python train.py --n_head=9 --head_dim=64 --rope_fraction=1.0 --attn_scale=0.125 --init_std_o=0.0122 --optimizer="laprop" --beta1=0.9 --beta2=0.95 --lr_head=0.00622 --schedule="wsd" --decay_fraction=0.857 --decay_shape="linear"
MLP neurons of a small language model. Each row is named by its layer, matrix (gate and up: input weights; down: output weights) and neuron, and shows model dimensions 256-511. Each number is 500 + 25 x the weight over its row's rms, rounded and kept within 0 to 999. Numbers have three digits each. A neuron's up and down rows have the sign that makes its largest values positive.
After each neuron's rows, "fires on" lists the tokens most often at its 100 highest values on Wikipedia text that the model never trained on.

L5.gate1833:510483473534525504482513477522457477541467470445523479481510509531468550534487521571519477480511498494519470536489455477488530474486495549522496493507507488479507525493468489465524498511509495488551454482494504503502510457527466475467532487474515530513503536523450496476497494501558493486495472531536495524468516510528492508491472483540478485462465532520515542482513505515504519492486508475513496536504524479500528517516492493491505522508524483498497541479464530497485495501505488530485491526549498544534536478518487519478516519482499459494523522496517482525518499498483508525518503526487501462486493499472493545521487480440480475511486531506479491474483519506523541518510521523523494462425486574484484477497532481484474524513521491500525497486506449496447444471474530
L5.up1833:506522527512510521472547503492466481479553497506442521486443488527495539504505466523523473457486466482480497508526505470471502476487489498516488500506497464535452472518475491479469508525475536495506496469462524495500506493549476499483469548503490472484539474459488503533509533495495531513509485497490504499483498481525466516474523506531467447531496479472472460484470499543432464501486524508489547488519504482528474510500521553508518502504500561479511529512510463483517522454463471545540506518474478487504490518470539492482494484538497527515513505490438523532472487507479487445487530507457517479530484525508498513492481485474517436456490501480476522456514520511485543514536524499475484485544530514512498515484467519482503421508452475488536500506479445487528494539508495
L5.down1833:512498443510499482461514503507512522509510544487488528493497488498457525467479502560524469453466552524515475485521498541521497501495500510492498504559450490526473504527536482475500515495499517480486540486453500501526509497495471484484533511551490488467543461437478528531494486462467506506515539502485506460495516466504523503534525499505487472540466478502514443507509516448509494473514487507484466504471486495479440495490502478526465486506508478503523499495501454503516461468473485524477513532499498512506517543500473537544467518506554489501488504489502503545504538530493518478512509512552525487508529494496500475531499490497543511495484493479516492465482490489491527521499499453471486468505518492459512527487520509489517507510468481502482515478514504509537507499513429
fires on: " of", " a", "A", ",", " is", " A"

L5.gate847:482498489536555500498494517546533506496476511485493504480512482531479525519509495530483488472488518503492453485488490519479546485499506507505452507501549526523500475453494517516535515545522533493505499522550541539497490489517557477515512500503509500524520519508520534474514452486517457486459491503545505516516532544478517487491459520483489511530474471502501507537533458493449497480521537528470512541498498509498449486505542439489520463497483478481507545537487522508519547476483500543461474495527477504504529515533484492485436536536473502535493506490476522531533478502469543534491521528535496459461454526485501526524539474488478508454510507489479522470511477517520475488478517493488497513500470505493517496505500474509472504476513496511503521510550502494517514456498517
L5.up847:520475494517541490508495485537477522491517543449546537508544492502526492515523507483500534489506463523495500495467522447482511496468481472513540485516492545512464465481498526482455534489465506542470489514487482462478555510463518502467524493540478521483467483499497486499501467507480513506476546460477463558507486453534459508533481516472461485504440501516520533491495506510466518489470508482477444501533498474516500509500501538552478513550486471516504504498490496459516520518506486538526516553539543532536459547518520494493470523502465504502494467446525463525492528471499493479513500524512506509470521501512497496504490450480515508475501524508541541504528469498476510513518539506512531510521482489488505504505478468494545461475493477497487512499507484507516487526507525
L5.down847:531456490516504485487506471528489492459493547508507560551521483516536463519469531532510530479475489566501488495482516472505496560487485484490521512548540513509504478516486498481472562520468497488464502490496492479472508490477498508462475476491466522453478469511503533492505470485529534491503521500495500539528505489545522538523510492473443471513474520492518483524463545504527501509436478502468458513511456505489485483471489526498447513515485479530537501514492475509480467484497476490543498523523506521521517503507527521524501496459514491535513458490570488513501533499509505503524499469484472523457492506522482499490506516535555489482557510486509510530501502472478500504524549487503541488490505486465479492500477507475490501478507480523500481489499520498493468504505533
fires on: ",", "15", "24", "25", "13", " is"

L5.gate1325:504471503480507479483522486514475524498514509539509528560461506550493499536467503471486521516452480509479523477510494524477494470503472505481474525518468489549515560530494503495550537534517502503529474506501484500506528528524462473489491514507540505544488518539485522481492543502533474487523485541502485545476510531451496528496475497477524505494506510456504525496494526497532509499516515521484490468522565471512511524522483481507512500533528513520554490533530544467479465521528461494492522524483522500482476505547548486540473511490501478491490460477477507524492534484500511523510515511521477489485520532484480486578463474520497504495521484475481488486493524525470509487479477507493516503454516548512503536479461439515535466500498524514480487487492486524531523513531506
L5.up1325:472512508523536526544479461492506539487454482456499468486458516496491551514502519548572505475537499497535483527464489515517465486454529507493497526502496525541458485529536508481498518461517463499535494535515499501456509534533481512486477516526527529481495521492473505510501507465527512538467513522453514500544487511521528525525470518517490483523476471526530532497529479524477476469457468506507483505532470500541458496514479469514480492532531508454510502473514460492514499503513489520548493541489482516496491554515477535493533513531537466494559489479525518440479503530504464445475532496450479499494448486521508522466503508498497485528515484513455476518536516550510528527500510535496489483473495478497489525485506482502497452522498506520528490507446494476491541478477552
L5.down1325:494512541523512504524541506515517504483533543537527488545488470492485523501516523506509499553496538517530487493498485494493451518517534465455522514466483495527490516434507534523499460469460478502495484501473505467485505519517499480521512516546569471496462456495466488535510479495500449544479497493491526524516500516505496535526516440497498509518508536477513530510464479509509464471507564481505477510515468490506501570545492477511506483483496495493504512545526495480489480563505484496484515508487519515521505482536521539494487509504498519513499529499521513502522464462515497538482528508527464508514499517501491491478502512479456486498537543476490510446507478517550526508496481480498543494494509498497496531505549521507496499487525515490492484463527499473487483480512457
fires on: " |", " also", " history"

L5.gate1303:477519483544527471510506480485513516513523505487456501502531499517506558524520517549513509504465523531515526526491528518480523523452520473507435529512496503501532494523476486514518498493499519476519539529546494523493490509469461486496485503491538481469474527551518514465512486456502440521504507484487526537502492517492520543485527503513493480540482505494473521515490505524457485464521525547540518536472497511492464463471471515488505494474522504509508505505480486487559463505510522476544504578524561526491484509535480529489452487531527479487500511517493462507487536535478535507501505475495557483436471477522491515488517485506519487480527533481470519497467511506493503553490494509576489471484457503502498495500547502501481501507511488527476541488516520492458485495490512
L5.up1303:495528484520512495556496479517504549493469493524490518517457456491470525543475520502531472485506475490498485520488479519495482510498522527515513533517501460537469519519502464528475493527504510484511508501489446540476510505448523531531454538510515520532460530511548468481480492494456477497503493507520478565466521488502483531463502520511511513491481516520503514526458462504500472520495497507512474538485562470482477500500515468495493493472489455486467525486509532444503455488550549507536527536476526488447536517523450510525508466518503508521509531506500480476490524485523488535502536468479523489467484491455491514465510501501495499479536516482491525493502491486506513529520514461506515481447499524501470479466518533499490507510507526538458499529537490517522510483510497
L5.down1303:477519518529477524475487483521496473497478466519496488475484514511490511546480510498467468527488522496527485481487497503513467517468518498497502532456524487510483497499523481474476497515510507521491510518536506483506490487537518512530519511566560495477496542497513494517547534488504485521503490501494489518495495479468477550454504472507516488450489509489468530542473507508477531479470467514482511509518518492535488517505500510463473503504496493470506533511519484450506501468507516497466508512488525496480499491553491503452502528493496504523477501459476514461450511494550513529515511511516462491496478498475460451469503512502528526522502514486472478502509541488521533518494482515465503524477518509502480508517512472496485515492469521494501531516520480495517518493536472
fires on: " |", " was", " is", " had", " has"

L4.gate1412:497491491534493463487492519473505523513532435459502486541473455497490506476520512528496468511535468496479485489499513533520533524529498486510454469500553461480527521501512494510518468454532554479479483496528522533492520530515486513469511511458518484534534507485486520522468551442499470496504510527524534495507485507527513469503511508505473508432472515485490532482514505478539448501530506473497495487483484523501522469469506520521497484499520489501536445463503534482506484485524540491493538471490504509501558580478491533527450503511524495449489561530504465479467524504483500528481512478476494493510499498529511496520484482491507519513524498535506456520528495492492474528490501514511535468484509483506493471526479488489510550501517530508466475542533556525455494495534489
L4.up1412:524521517488516476486538485444478502491469492457473468482469497518465500504545494522457498466540513524514507521466508506505534486536483536493496518535514477528462511495470466495530519473474532502473523491487498522489516494491511536516534471469549525480520449457482463481466505518481516476487537531474463478482512540501530481509481489533498483530471472486467514466505474492523468488495515531531500486500501541550496480468476517477491448514506492505506474506513477544502469481506490455454503465451465527527515543509541489497497524519504535491476463538490493488489544477535487489508499540513478441507440495474512491515492455465505480483510522534443485480496514516447507512496532527525542512491476523512553452485469516476516489474459456512480492500503531491496519481534531
L4.down1412:488518500501537516449464501492491505472525498492511533482513511517484539491540498509524469486487527516516487560478530518472496473493513557537502533508510469482478501497520468498469512463474518511471509528502483505545482464489513512487490496505479491496505480494488484524496510516480519482470506507524512510436526519490525501511493515457496497495496482458488482480512489495507419542480464489506494528510504526496493478490460501513504523485525487490504489458543505598482512491516490544439469445498522527527501471527484479492481502505493497519475482541490510548474527558536506493521476469468491456482501509516502506493492496425539481521461510483515538553519470527514534461517522529474500512514500542493463475505491517495511503506487496529477517498465460458471480479532498
fires on: " :", ":", "\n", " his", " Season"

L4.gate1285:495529517517531477491533508497494527451523489465492545492507481493512537519483516507528480490483480538515478519515526487511511514479510465497458560504471479452494469519501544487482519489489515498493482482526456515489510476484495503484459543479546520469513481482543465460486512514513483496456513493515488507451511516492492555473511488468491515522485551483481484533475510489522464522473502537514513488489507469514457526503516493464522476469540476478511498533505498463469514496508503536545465542511503495490518540525479460478500487496522464508537492512459516486458515542466530482583454491463531471455460520492485524482504494488470477536529468495496487522495526470524498491512544482526512501507492531470513512497460550505517472510490492516494470500529487491471467485558496
L4.up1285:495512486479517475494560480493530491494552504485490490463525530496500548524491505532473483454489519492514505500493447496470517455478526467467474516504466478470491483482507506486490445499500537481490472498507448562448484490477501469484473544496536499498526539494491496478471530505516443462467514532504540511541494471475498508504527490466480490510500487507543496540508504512537462511503498529551521516457505490478486511476501522491560503457532512481495516489483509440543513511485480523524501486511508448495545542521476447489479458542528526488499490512494505506466528506500519486503482461489519458525447519465519483474537453476464519497518499526530530524490460482503511552471507476451474478494488512480532518504490505497510477490519530521550484492488478431497510504520505
L4.down1285:479494500468517482509503475547513499482532498481544511473460502529480522522525513491486479478482515499508512470520472497499535516476514549484537531479470442505492493485518499476475494462517535517500497491515486507511496488518504483495502541555528504493488486558487480503482525520475492507478503511535538448505506481493509506503487476496464514471496524516541521494471505473525464497470463518518558522468479492529480481447493503505488504506512496437488483524542497523499477512502515524478522527472524481462468525503476455496505484493519483475495492516497553515464512505461508518499530481489456497493495528474514507472503496533454516521538462477462507515465490481493542476507490489463503472480522481486471521511470516528465509478488478518479467491503476515509486482516469
fires on: " is", " has", " have", " are", " consists"

L4.gate1669:481540461540489450497511485446499490530502467481479457539484517465466518457487542517529544522500483496489528539477498482514477464532533514509501523487485472500492515495490510495509519502517525490488499450513490489488499491509461524494530504489456539509524472481480477521531495484530531487498539522490516539511496505502514467489458508509455488483468463493478511482464487513554482489472505480502532509471537465463525531506473479507471499500473522564448460477472452498485473537486478442470562493481486498522520555466493469533474516462517443504476533551519513509515515520488462536515530525477527513454476475518505503508504482529508540523499490499502527532521521500532503508486571481516498473470460465484543480515454473508503557521520520528472493443477486509527528506512512
L4.up1669:505495539525518441509492491480538514521499461534550527497507477459449481475498442492524438534538519507507453508516539514503469494475503518521449482522503543507460472484463543559476565457518456512493534531494467479464536519495500474541533515485495529464472491507489519531478504533520489533471471521518515496474506498516469509508514505474485479526498495445503508460478526499525481477486456553445487470518499518496492529489495485454558486528530498476493517501490485485502468500487516521502543516497495489532531521470543520552469541514496484503499511518496498452493555510544517532490435461521489518459512471506510475511524484466500472501527464502528462526549450472490512514491538543532480515501464474475465515494486487526498517513500509518496521529457485465487475489493536
L4.down1669:489477465498496494513438478504501562480521501514515573512487520488493504514501516521514426508474501506448524457501528525474484483494485518529465487488487490497481524478515491482527552499499487507490501505524531479513516462544492511518458518494419512436477501493487460528473509524473465539500485535539474487470510534489528515545525492477505498495518461504520488511520508518496474520473566500487523501521508486488483487480491473498510496546484531489484436560480522521466518503522527537508464470464499500549484529509456500501463484516497479533457494444457489514511528461464531480486446514502523484481500498536503501511467470490522533521509513482495486495538434521523489507551550490469474513493537534506516481480466498493487504500484453489471497486506464489486490465505514
fires on: " :", "',", ":", "'", ",", " Born"

L4.gate1035:516550474491514492475528492481516476523498492507485464514532470485492500475475515474494524525488464491486526512495537476469478486524507506506476495506448454522515484521493515483551495453510493502533493494511459552490502520484470535452494497512532491550519493482507497471467522512512498501501520480498517522490491513523506494514464533465507529496501504469538502499481499471527501450495502471502545460482492447501489531484563448487541459454464493476474491453481488502505528477498500480489497517484495540548512509543498539560492483468520481474458499511490573500529509493505490535466549504560470539529508472517508485492465496524495493489504469525482472493510513473503538473497489496495488491469486481484492491485529503488475548526482504488475494521525522533507504493562517
L4.up1035:505485483518493487533498501488483490494517495565504501501464489513478498462530515512508525491524500480532517493458540510505512494497501483517458518478526521511483472494530492519524482475485458555500495503514468523513497516485521486467486516504502485472480480491534515475547520525511457483511504481543508499499483479492479503515497516507480509507529479473501488441526464491522551503468510520488505458480488529514556540492511506462501499532471465510525457491490503527471488501506465479502529495519545489483495509474495535534484518490474508460456493509492539533538535531541500512460508492485534538517498497530554518484517490525461515504487503497520481513487492456571476463503514503477486504472459467489547431518489502482538550447529504507508516487522540500487471507497487
L4.down1035:486475463538507466482471489469535505519502497516523542510486520503448495504512513514554526482519525485483523473484543541487542497515506515487461533491476546498512517543497467492493499446503473487495495503504506498513512486503500476514504544495480494489484464483500508499533508498523498509492478511498508500495472432558491492510498511509494499458479466515526509471518511453440527517510455494496506473477505521493536513489500506505531518502507482513517513489496512511504523559452465506497503467517514468529499555504494487558509534464538491473494488529445525471512498533527472494507489518469517482470452549490522487484537474533502499505496476479506524521501478477547533475460499487479480508483453491459520507502475528486524519461507457508510537490475538486460495542509522
fires on: " :", ":", " United"

L5.gate395:516467482473510503510501468490518483510470497511494490531512487487489509491519534550463551492491459513480472501477476478512544518483459481541513517476498479547500547459485479513526513481530518534516529534494511485501494516507536477492525471491483550476552538501460480485459459501515504522484492469508517476506539527482499503523502473543475487478492496484537565511512502522501513470481479518477544537477540515486490499494522442500500479498453465516507490482501504490511499540503491516517502541532514498473475529510530542511515533496533523478492521484454527517470503539484481519505478493499495448496475518467464541509517485520531466512512489496460532488509467514532538522525491501541522514541513552521472515516496491484471483524522558516512525509462516480493505548504475
L5.up395:493520488495478514498493477526464507457476478484446530491489469494473475518503469512472525522505514469495458520503509476512467482514487485513508514484478486531536473531494527458492484478518465517497520538522534523483520512543460467551455501473489513497493495507507499508506490519464475520519552465519502508467464532480465495469512520512545533481452549521556502483534488514493549475461509484554477482458478479496534508481542496529539516504513475501539503508518484505532513522495460542522508495550505505503473482460495519525534499496465476496483467527513504451502509504467485479507524493501482506512494484494573479500462498477545484472541483502477515497516526451532486472495520506505531464525492482457506469540519518534469502516516536515496508524513472490517479514492517
L5.down395:459484501496489501480507537517544518495471484491499474507518505458481495515468510496533500437517515471510482527501476498486521500498520465497502466527515497459473504483515522506492528490457526486519474557468475476457494529479521487479495508501516489465517568504496488454516534527476529488530518492478478497463534525505549489491464517512485498513500489509488521500527459439501488538519465483533481497526463491569476505494484512494505485500509483498509516492518522523505500504510509563503478469481514492486518519490509469463488503513451518517489453508467498514519515474488513531503524501493502495518498453501480508538547518490499522501510497486481499471516433497494507505473504527469480515493527524518461448485527499531547491497464514519500485480509506482440498502490475
fires on: "–", "'s", "/", " of", "sh", "-"

L4.gate371:529569496498466471498539463520490472501522506472531545506533516510518517495510471500491482503500476491462500473522495475480504465533496547461506471499473558513486491529460482523513483468483511509482463478495508505485518508472540492497470532516540551517462531494479529518489546567487527481491542551535570486552516475475501464478524509515510509532516496522465448497520495531484511517515515488496544484484514506492511467503495497539461517524533487492511505495478493519502508487460486479501523518496473532474524514456519497546480527528495520489481501501485488507535502463477556516499513502533487492451504473469504485515495489516505480476503539487459521505487522523518531470507483522509480517476494521531497510459535489500511541518501505514488501481485500557556531513459479
L4.up371:492514498536496487520532533482473487509486492485418480501474476501525521491523484478502432493530521566477491516491502491504513534477507506543504507471510487495476511488527497469515478505506557503513491512492508500499546492480470513519528507501489541492480459504498495487517504492458513520500471488489498544490491521459483495474499484512460475515507517467522522539503473512545523489467531477462492484495521504515534485499463523455476477495508517467496498537495492505502504512491488471519474485496531468538523495475515526474491530491543491483481480520521495552470432500461437498526505473498493491549471481491521534457499498476498521538526458494531502493545452493510530533513460509477469490510532452456521472505440506497525512458467478496539456475547462499524496511530509
L4.down371:541486491498524515497482485496522501514450513525486520457488514506501497476536504546474533529493518515537537531505498492500503478501471484516536477522522497490481530532511478485510519534506462509523498520490489506499499523546482503504489481471466488547487511449512529526516493437571514540507478471466494497506515503501546482532475502518504495482534507487471506519497495509496477489530553511505495456506490478493479539505516481542472499477536483500513525539515503509468511514473508467504502512507507478481538494502465515499530490482504503487532488498514493475480476502507546509512468490519550506557504448495543504533454456524511499482522508503506441507469487530527468443521543494550521468486467514518505544535476427521484470512460503553517551558537539475480520458493510
fires on: " |", " of", ":", " v", " Jud"

L5.gate786:515532450484547474511526460484528504481505513476509502509506510504514509540504489502446507520498509500464460532494504480475548492524503491471530512515529490513537458472484496445498486508545519495484494490532523475524459520493501490505486520479465505494497503490550480480501490507523464490511481523484453490523525509465546511542470551541501471492473447494552484487500500522507550531490500490479496524439529446482508516469523534538488524513526527506495529511474512455478510523561503474475501512500535505508521519471497519537479543463525464490490504516490530472491480518436475502464537484487503542489516515487484482544488532508473500517471542469471537511481521532482460527481517514465462483510502491503466476498540502462477514485513472519534490527496482514466490516492490
L5.up786:492476483507551519495536522502505468501511477472540449504476497492510505506480466457479503486536473473530504500496491557521513497496485496469480515499495500497479494498480472503469514498503526531477488466520517518540496485501501463537519494488491507521500495505510525488507539526502529458506495489459513556469554540474461507512489514473482526492513506501489510540467529481501487513499473480511509470506528495476471530522508512526501500467516517535524512485494502528487453498508509514471542494533493528479507472540533504538505522515533528509524485493511480522496499527480473517501531476474496504531498482523456492519492492552482507544513530460519456496464503483502518467507502463491511479533523523480499462553501420508520490491526501510467508503471530541541497477522459
L5.down786:500507483486482520537516541474548463520514484483532456479515508511487461509464475530491543496523468484491483490469504529470520509490527485541498445484469526490439506485464466489519496501504535458492475464492522508503456532485548501513503517518510503512479490443494498503499482494484507464513520487456534489514597470519529521469485491499464535487538490488495474489500539480485543452458503517475506517474504485488466560504542500530480515488504509529517490467507497516496512503522506490493543558498503498477497478508505482505485536508483500490526496473470499537523526528502486513530525528491495491513495450505511494499516489540499481575498438512524457470518527511456476499485538527491476509466491527491464490488527504494511501497493486470522494511498491536486496478476464
fires on: " also", " played", " |\n", ".", " |"

L5.gate788:540503485494552510459540531503475506516500524517520504491483515513534559553472486556487474466467461514482499493547509485522524486510516492479467484524483472512453562523535501480515528469544510473484461505514500505524497504533490500523499532469526512521467535505539475536473491497484485446505510497550557494488551499495503478495490501513510465518515528528484537475502513513486503483509506474512545462488484474480513517516495487517528514520525486477492482483498518445486523498534522510520497492470475466492492561495476474508495514515501491505450509517492493504527506487526491496521519537481477494471488514462541556500505495434494512503531488508509450485513475530486500499478520489488515483501464520512491459466506546471469527527514457511483541517486514523508524466543502
L5.up788:511519519519478463527523501482468526521477461540487515537473530474511482496466523492536472491496482526512542517530467488541519528489523502486510474468496489479457482498494501478508500513506484500493473504452498509520519512490497484488526490495538482533477521484481512534532530529507509509483503505508471512575439523533499509524505491461491474494479486494524509509470530487488505473467484461544482512492492499462475512475476489542509447513502474469481485512530502478506487542482484492519505466492475520536519463464496542541479525506504497499457504491509519557471507502531491486483488508504472493468488540465470504518527463512456473528489524498543510551554493453506506520491474503472486505500519491471472500486531491526481530529513507487483474438520512496486494495493523
L5.down788:462531535515515518528512475512505514492479468498466531493453492511518491508477491462486472453487505484486471505492476532530512524480503534472482519486533507457509497503510532497501457504519515523541504548449527501473481537511500484500461503480463482468505496463512550481508534502504485491501517480476496513512455531527482518519527488494509504489483497537506541469478528500471518513459506474542485486515469498493481472467501495532472489553472521475511459523489472501512449518489500500488502470509481510521459450475482506497506504500514483502450510505526563517489458473526487533491521502495459499529516525468480510494530557508511499523508498510497506505515487519494499468486511507529467541506543489478500544514523535559499488496527491495536475511479461461496486500463499
fires on: ";", " |", " /", "."

L4.gate1554:472499487497514494501504532495512507543504483501485495516466497489520482469530462476480504517494542523519525498467496490511498475473499498484467494515531475479510521529489475480504474457470499526498518526494481493509483516525493532468516451530492496487491540511495456543546467526549471474539507499507528507495502557518525514511473570509485524508547438550460522527528534465530502494447519462472489448531502500499552516481487483450499515494503516506493457480480508483519500517485508456507510525511522490507492506502489556485506512489509477480485483510489531478485522491455454488484513522476543531530469512470516478490497510475516536497516474504475507483473480529470505483490522488529502524470427491526551484477462510484499518481520511496466454491533511491497521475516552
L4.up1554:506490534506498516514504488477536496484522469484518507526469485535511457514529479532448508516517503504517488529475522472555480501469494448520487527530502465465509495481532515524485512458513515509524547487485467548459473498477467526529522523480512463513508528458502482539503479532520484497525477478505530467520560505479533518531504530518470494473488473512459505467497514475530510518517473451545505499533493514485537476469463516495514484552459507528520491493475533494511482515477540494521520493530499478460484455504494504506525512505543500482483478488495503504518519471543497503517553485479493484516479482501522484469487530467554542467538507498476497475519491461544527487471524491527509515482456485429523495453509491539517507445506469502482462512555487531500518546517485
L4.down1554:515493436489521482487477493479465530487449504478456505515512539482479494468533533500516535468483458499520570508472516537503468509508452549495523463499439502532494476501489492480559499469513526470500474489519483497526530489507512495503502501508444515476507495506520496516507474455487451495519491532540499514470489491461458522504486463501477491479481522505543460487502464512497498511466559509451509493484477461526471528473518477461453503459527533528477500514468498530489485530556521507496491481465492475486505524498517525523515491557480484483480465503497500525463472515477490511533502469500486479467492485520453514510508477510477507490483499475456469499499468511528481476546497502487506443513540529523477507577513529499457488508483510524452515519498477509489519488482502
fires on: " :", ":", "ild", ",", ".),", " win"

L4.gate1348:507486487518514494500486474490550511489503481529510490477478500531476520510492492501447514505516476487502552535520494531508512484450489495451533500499506529490529502502500510495528467512479514548543489477495468528482512472478521455513506508504480526501477494509513493490458516480500491447486498478534496499496470515520487514489545523454471453496485445522486498502477500470489475482483503488528567482456487490447505521498541516525509472475532504506486520505432515466457526528495508510527540506479487494485506567533523474526457476487504491431470487484488551503512494506496508501517507492448511487528483475453507475468468500524542452536491487542471526500521541510504468496496510493479468478474499498516547508511564495479532527512501505520516476501534549481481501515460500
L4.up1348:550517472517469509465550529500514529497469446455464489477482484462504497498471494533509453498515510462481484485555529509496449478543518455471514482460519524503509507493486492519491476492471508512505515470525523502525470496518532518567541512514525485511480511504500478524511488467529509516545490508484504502512476481454509517480466450497507494501514478481513438521502506512482499523481515484481494493538538458539482534476514486473495552521549500509457444515526526486503487455476485503497497565474520515470480491493511541477515520479455493548474489463498497526499509489519519498502502509485532494520496453521485513510514518480479514505492500486503538510494458563471487498468491498519517538486516499472517483522515448512507489529523491490492514474494482522549476469508510
L4.down1348:524501495521500534523507512521510501505468487509486490479501457484533500515481523504529494466523527502494506504505524537492481446524495479482485525498472531523528495474525482544486484467508488530504524492537519507492478526517532492539496509500509510524514500513503500482569473500526547530505501521502522478557545474473487500502491468485504480482519507525498476530485458504489529530536509472460446530522495513498490493499501508481499522510476533481475441507517470503456537463512508480500476557482483472482521475476504536502511522441482520515493485490524466490544535527452538498483490508506510483525527508508463516499478545492502476523518531485559506477500491529502520496530477490581535534511510497474537494497488494533517531483524485518506531475496422468538511530508512
fires on: "-", ".", " out", "20"

L4.gate1317:496505520513484514475505504503520517503462481463517465512551516487513488437506519571485502504505448519479482521505503492494514509459520496454512427502467500477463541474529482514495462497502552501493473511521523491504509488508527497533510484508530542508531498462515481565527514519489518464488524474468534527499478512527496498484498462500486495466478531447486537514469522508487521512532476487487509525505540542493493469516526452537474471501464477535502491463491498530491491491472489476528489539483468502542490484477511504508501501481507496484505537508506523464515496482507557496494516515528483470472447488468523514517513518508482508464483510468491499524474495502519516498553488523520510487467530537494492466511520531461510480469486515481532488487525486489530468511453518
L4.up1317:465476508535520496513495476522503493459512468519450539546471524506529475523503479544514502517493507490532515482472448459513524464471543444454501510459492522466472483527551493488504510471486557506514475565492514509461490483500506498501485559514510513528527466501485478506498471491516476503475465530537486481499463545522528493483548475503529508535514473526535526515492528537525532542535497485525494503482512533447490496479507430503472531532470481463532516478537469489492500541447492511481494500484489480524486523469457477463513477470535460475496523522514517510523492494530503537490505518470510499499481473476547485485506501488520453540539520489527518500488516492529494493504514479474522510507478491448512506478486497509503502478497491517490493494460491512474478553490492
L4.down1317:502475461517508540496512481508505493550463520525499553493516451506549517535504515507485488569471518503561517500466503514513543478488549463502533493467500496501458502507480483502488520484510526524484508551520495512495510491451472471498469560470487506504467498485518457473486462468508489495477455503519515494499512538550472495492579479482495523500508487516506516513497530485470510502522440484471546469516472523483522493535500517509484489492532485475500499540526504521448467552473479533500499499490507437532497482494516483497542459522498482509499537544550490474542452498525487550493488533492517510480483484500532505487488520496458496503522526548506478492482484453499513444492527507541490520491437488521471487480492511510553464486509522493518535521480514516501509563478495
fires on: " of", "3", "2", " |", "'s", ":"

L5.gate1355:481497511522507521492525471516492534505550517488493539517480518467549545554475489507482508524508499505483482513459489505520504506467495463452505549499456487497519512512499462492473521470489485527468549500484528537517493516511505504495508514486458476517500527516504541463503451462473482512511492540444503484519480507539504549510493520492486502520507470483493469512510507448504497547456490521496529491483498506496494510502454481493520476473499497511473489480541496494526522499543495521494519518481513462516511512481473487497532512507502456514453521523494517513512492487477495523526515549494513534508487475456514525500541531482494466522475489452502482454459508503489557515488553486481485505547479465552507477545523488525507511552480483520531485508447520512482526500513537
L5.up1355:513500490460492471507496509488488453484454490497492469477522511486500470466526494487490545500524486482471493525542489514498542556478463516485467474465474549484509477533530498469544490501497532524503533518504531481502481522465472486535496486518539521501510502516538525521564503532533540464477464495498491482511553547541524484464469475492484508495504521538483475512495524488524507476505466523476527471481517498488502464510486466527511513525483442526533465504538483497496557471484466481490533497490491445493493485532513527521501462511517469512490484543507509459491475535519475519464511504497487499482497483528492481457526487484478487519501543526507494518450498475488495481483498485472511515487505518480494483529487491475505497489480487473510494472455499460495520497480505
L5.down1355:466491466495503495484510487500502498535504486494502523512516503466515509579484535522483519515483462500542514534494470492496502477505504474498473523511451466497516512448453461524460499507540482469479465454516515511471486464484538518513503530425450516534485530504518501467527425491468489521460532497485491478518466497488481521524479533485500489523476491470497492464495478477504500524471579513516499483517520474528471544465472515493509484472527552518512530483479472523525478481506480505514465536499504532498510525465487492505525524500474497483547512481518527555468555478463480499496494488496475509521456508475481516502554491520517519507504449484512537503499508528533504494508530495488480518524484507489520545484482545504504490525537463493502496539509477523524466516497495
fires on: " (", " She", " |", " |\n", " found"

L5.gate1016:539487484479539504525551498541520484523513477470541493524459500494515506500480464527462490448468480475460521491493457501509520461534522483513468469485495470534485521509504497479464543501486505521496471481510528528512466485491515474465497531501509534440524533483524508478441519545464475493501506487469545547483482496503495511475506533473456498490493459505530508503476511517482491555472486519460534524480506524467506523490526503547478500492464498488465486553533482459476520516548488503479493532513531532534522568471501470525505528544489506523446535472538527508525501455466544533487513571484474541480484528505507490520533467535464465508511511497520478518489537493506494480488513508526479539506527525509510503551519495510457506507542503522488480482462470497509521511504536
L5.up1016:536455515512534535507551470518510499500481479491481478529452466509499526523473536536511485514510458517495489486481455533501526542531470495451503515490452461540465471491512495534511525512480465458532486528514461442502514471479489500513521490514532477538510521462497519495468531489489486536497484512473512517519533515498496520459480500517507480534523458505498509519480518555537548471496527491512468465479497455545478517477467486488488534480511507524501522498497466537469463499485482499533529539489473527490468525515503509506513492515554534531541483488525485481512508512554450473456475492501480472508497465526493498516538475473532471466451512463482498509482472504493498522531509498498513497516490552487487516502507465498502442560527519492465511502510504540567514492491526
L5.down1016:511494479525492511492479494490491509537511509512527486529515462540508482499471513509522475507513547486512490477468502511487512506484520488481508518536495470488548516490547462514484492520520523480457492479506520545456481512494519495506531526485472498498506511463504507492499507533457454495492513515474485490540457441485493508520493493507529490530517446523467462475445454512497478491472460499510548513503516509513504511500499520533499459506470526507487509534512490488487491525506493482480467501552508481463478478505493527532534492480470485489497517563519509489509548478489498505514498508532471504489519505513443519469492496519528504520559456446521529520522521512463489480516533475497466545552516485508510489480525498511501456505487497459528507498500492493476487520463493
fires on: " |", "-", ";"